Weights of a small transformer language model.
Size: 8 layers, width 896, 14 heads of 64 (7 for keys and values), MLP 5376 SwiGLU, vocabulary 16384, 150M parameters.
Architecture: rotary positions, no biases in attention or MLP, tied embeddings.
Training: 1003M tokens, 15305 steps.
MLP neurons of a small language model. Each row is named by its layer, matrix (gate and up: input weights) and neuron, and shows model dimensions 512-767. Each number is 128 + 24 x the weight over its row's rms, rounded and kept within 0 to 255. Numbers have three digits each. A neuron's up and down rows have the sign that makes its largest values positive.
After each neuron's rows, "fires after" lists the tokens most often just before its 100 highest values on Wikipedia text that the model never trained on.

L5.gate5003:089123109139105109166140139150139131126120146087105074084139143118097119158150138146115129137095120130116105086127154113076189143144149123092116121146144129127149122142135143191151129112193151102127123134155132139107129157102117147085098106099131146129091095065126152093110146102159177139121094137105106172098148134120092098128108127141095154161124113067085119161127158112140124129105163111126136140120140132124067121123093071090140144130131131137121141113109124123092133142153158089150124132055126156111123116144144161140123113105144116160096139121161131129128142160162147141086136102068132143154137175118139134132120129152137129123154119146162157132151150163115091099138181145170159147133122108129161160145125111145128114108130170139132137150102166126103158122128100
L5.up5003:119140104188134105138114116179145119103152100113122114086168153131141124124120147136115157102154106123124128114128108134066127140120115147094097091121110095105138101112156106133128139135177132110106149146125127150141114156096133150134111090113119162135107115135173134140091129132131142150136105148110137146129155162130115116137100116138143142159111106138140122158138169116117107146115174136107134107109108108124081138100137098109151146138144124124119145098109122148162157133122150145089144110116084129151127052129146144147137165102108150143093125131141119139125157180123150124135143110055124157099125126129113115129177090108151071180098164148162125088133132097140149108140168166111135171137144129111161117137133173094138148117134136163115111100086156128144140129173129
fires after: ", "

L5.gate1116:115177155143104121148117150141092087098126144123127146109139101094125075090064147116098129159151130113118132147101105157100103138131106067140139132172138076130123162120132141127146118136129134172120149156147161124126102112108145131116092113113155112123143104130111112075142117181157165115125103097116092146161119115135152106108119121129103149174101147126113079089119130165130099154127179145138152098110143138132186158123140106123139135141101168142129125126129140076122108142139146112149145108134160147135120118120105199118183123103140145135132149132151108134150112118131098136122120118136088121162108091142142121108134065134144133110135137131120144108165178142086131149123123132169135115119155140131139152129156161154141087172156106155123161133107171115067110102157165
L5.up1116:112189136152188172121141105110094171136135162139112145139078107065149096096126144138095143145157141080139118117136102102134099149095140134114148133128095150134131148139137114127147131123116170181149102131144144128136125084073109117128149139102137117139175121147082159102139134125151141155133093124132127087121147136075130111128122124125133073161129140126162108107110143159125124129149113125132118111180109151170132133120123128126114146118130133137135076148171132117127129099103147111088139115124147112112128141155136184156115077146144154162143096153156062099136141136141134127142122131124126143129134165112112125169144104113171110088147116145099172126119113138126174146086125117120136179138129126100136144134157144103124099105123152193107102144107107130078116097157144
fires after: "-", "."

L5.gate4153:146108154121145089155114132144064119119118102119134100098133134127156127154090142127103091126135136117131092135122136126148128147152154139147168155167109169141127120142131085119089118137112143125121151125161168150126133149162108174136110148080129213083119129112152111133124111111110158124154137086139101116129127112140143098144114097115104172138114150099082115129158084091100142142155169116096136120147130115092112142152113134135066173167176129111180142142139151145127134198145155102138127147104164147129137131095068122143158102110190095113160097108127102142146114120149110143133102168131153108114157130137083087147121152113156139165157143127102135136139135115092144145134122114166137184169124118136109173143134122117118156113088131098104122118123113127096107135147156
L5.up4153:131125145114166137097134112159087145116109131125141173141109165141156084139122127145173130118090145154108127137140139139100129133097148133142136125113123150116155153144130142138139108105142127109149158131180119090170097169156093167137136104150129135125090147091141124147098135146125083134086117116143117117085098153102132091135175181133136147113079152109114149142124161123113161131117076104105124101106133114174117100113169118125117132109139139134164128144101110114103132135128187132103114117122129123128135108108112133110140119087133125154115116119095131106152123127070133128106138113123175161090139130129112111146082107138124125169094110126123156162150140118148159110143143146094131192116091112126096110136114118110134150146151111075083135150147117133122113131135158
fires after: "| ", "\n\n"

L5.gate1840:114096172091202106149109092129118169119134142158146126112158096116139140145113145128068100147098080089109118131125150109139137124108133128143185134134143137112131158175097123149126120119149150133131097116147089117111128157086120143105120137120143130118144165123149136135084141132133137167097147115083104124142119156112165145108120145139151092144115112113123153132134089064118116153118160110122158130149122157112153109134148154089103145140076117100158132085131139144152140114090194100122168086104142142144123140108142173144162104081178125169146109154144141114155096098155132163120109144158122105106129134125114117135118153164111146185153147112158145127107119147140106141136119114130173122130098140119139147143129177137115124149086110092122132158113096137121157126123157
L5.up1840:161131116148098165180177140101132117163095136133119073090117110122118128098143182135102112171132097133153129100113148171137136152110120141150153107172121084114099154123120119119115120150136060146167099133125107137095129153097124088168126140104102145130157113144144164162133132126126138134139160115103124134127082081137159155130109058140144164103098108132180152130152100121133107118126110187146095087172136140127095126158106140095103136129116099092144143128099145159114152117112110127150068125078146124104162123143119105110134079127180141121170101146115144124126143133117112149118130142112131086121137201105095098134148149171139148149110125094100123064102144150115111114156191125182157133111163120119122126155096123133107121173129099131123100153114151124142118121124120
fires after: "\n", "Der"

L5.gate5025:129109165104143139171087090120137135122110126146200141144092137122104126130162178098155085174113090117093104147102128104148099104120120149099115117131149136153101133133111122144122128123090108057102121134106162132152151141118107123098180154122120153105133121097162112103151092153139134132117126172203137121138151104119184092139126108089119158142129080158137132116181125115142127140125144058128099166144132127087142098120150096164138085122109133122131102113146132130148132149137144146097139150134122119108089093093120121153128129111142106126134138143113101134161094084100101156128129111123131123144114128116107102162101122161092118122124107117139112088156112123158089139115118116156126156185116124136127139140116095138098134103098110113143126160133111164136122135129145
L5.up5025:135113172147074141158117112148141119105135105094145086095130164143129108124123159151092109113126123121118116145164081141125101129104130112136117118131139157130106115143100092148120098127129143111097103149102129114112138121112165130113156112138165142176177154117144136134105178129111157083153115135097128145111115135173179121131138146098115093175147130174167150126147101113132145151132122144116138141155114114159124105152141115107161114175104063137140155105180129109107137108114132138101175127130130136103118104121148151139126127157140152111135128145103141136133164166138131131115142133105113158138121097149145122145110143090093109206145145154097077084154154111147105106145107110102149140144142128170134126168147136089154109105149145114116113169111182106153118117151126
fires after: "is ", "It ", "it ", "was "

L5.gate1603:137138154123163133138161102120128120147149107103091096112165122150158123127146148109151120105107096149115113126110119105148092058135104159121107122116110123125149129094089106141131099110165111124134113143135129093149135153115128104110161150110148109139164111155078114104136107141171126130174114146137107142101095103115134163101162112116166150161118134133086117169139110106142160154112117070187163136117181144143139155117148120138120139125115122143116114081172073176182132174170092092093124172117133128098134139144131117153118137119152110113141135133119124126160115182094118116091094114118089082155157108109133108104137148154168169175113173134139106150094111098105159140133140116158112145168099153187064140108154116099123130128125135143124121109142120129143151076128151
L5.up1603:123107165132132142116096112120099172134142133129106129091172141114110119159089168132148132111109130128127109111095111118152142125095138124146158110146123114145117120116129128148142105183165120183116150140115164090139135091133125160118175149118140140162103126128162134110107122098132115125141178145091139165105133094132113128127180162107164093150139138137109083090131096110164174135145109129172125145148154110137162149149119121162106151136147156142114134127121099139155119120109080102129124178135112165130167124097131169149152121144156154092084153136135140123141096200093136077114130134148123078103107171121171099109135188121144109194101100153181165111130188083154158124150079134105117134182115149158123171137130157101116124132124107180138134106134125134146111141094127
fires after: "\n", "| ", "0", "No", "–", "in "

L5.gate4440:122090146094166157125127159118125146105122089170156156099090158085118144158151092093151127123125118121113080104134131131156145156102092127163106170105119123118105158125109089165129145113109145118097100130117106142185120150147146137166162118125130071085144156108106102141130116118116134086099109098172133109086128139088142134137110105122140113112174091112140124159157140152082153116126133133105085131183148147132150107100105091081101105141095131130126119103144112118144091142155112125125145138127102115122133125119149122119159144115178096195104100120136129111159114160142150100080130105086143116157162137127152112156177134155132084095132107138124175142149115122145154104072122099147138150139141136131145151161128169139109113141132097106138127136080150127168114132150131
L5.up4440:126158169132144130096160121086060121103121099122122110085147096111088177113105125112104138111116131128136110098162154166109121173090153091159083136124133124136128130159107107133139132144145112117102160135102133121115137129104126114120132126107171184088132132090129110109127086125094111158115124099143103098120132163152167117161145123132120112118100126120118121135117160139136110156131113145160101150148168164121159133129117175153135128116087108090125103101167135108154115089141124130144095123106103132077083193128183123141127150138116095137152124129125125115112109138089189087152126144147139106143159124095081116135118127115101123111110116088130149100112138185147147095110110133110108136127169141130137119104113148123130143113087128143108088127097139112126141115143146
fires after: "| ", "\n\n"

L5.gate3100:120125148097142165123169127123092092127111109147117113136085155164173106146149130100152098135141107171130129109121163136117138139171123094157108143150170172160158180108099120152135138118105093059116143116101138124132125128129159099117181100101132130147150097129137110097118096153128123137120092144150083136152104117099153131103155118099107137119103113098145108162106130114126114175137108167101129111152173129103153131192067122083091092098132124116119137097114113080146089122132073119129129143138121116128130115141132114111146155166175112155149129117109104123119131135156115117173155114109095119104161125133072112157153086136164123079148145114132140106166149123098136132117171160164165170132118118185122061131118135162154186150126122168147161147169120140186115160135122
L5.up3100:079095176105129138150138144127105090152090126121162131123142145130126105120126127118145112121126120125127114165107165099125109108093113114137136142143140189098118113099129122151124115138108134136116103102136125119155110154137122156097177126140127110137116151134133092137103123110123112116117111110162116175093152137110118136170115107152121147091098129125121113118146063126119142107115111135149147146103133161118159091142162095112116133096141134120140128141093090121103131163186101082128177125082140073172092114166108150164092110104112143146206099145152155085099078116117140136153130088135099140084095162114115090127159120119185139135136128153138176112132154151119177105101128125177124142160131134123158122149141094139127159105136184171116158084137099089170135126130135
fires after: ".", ") "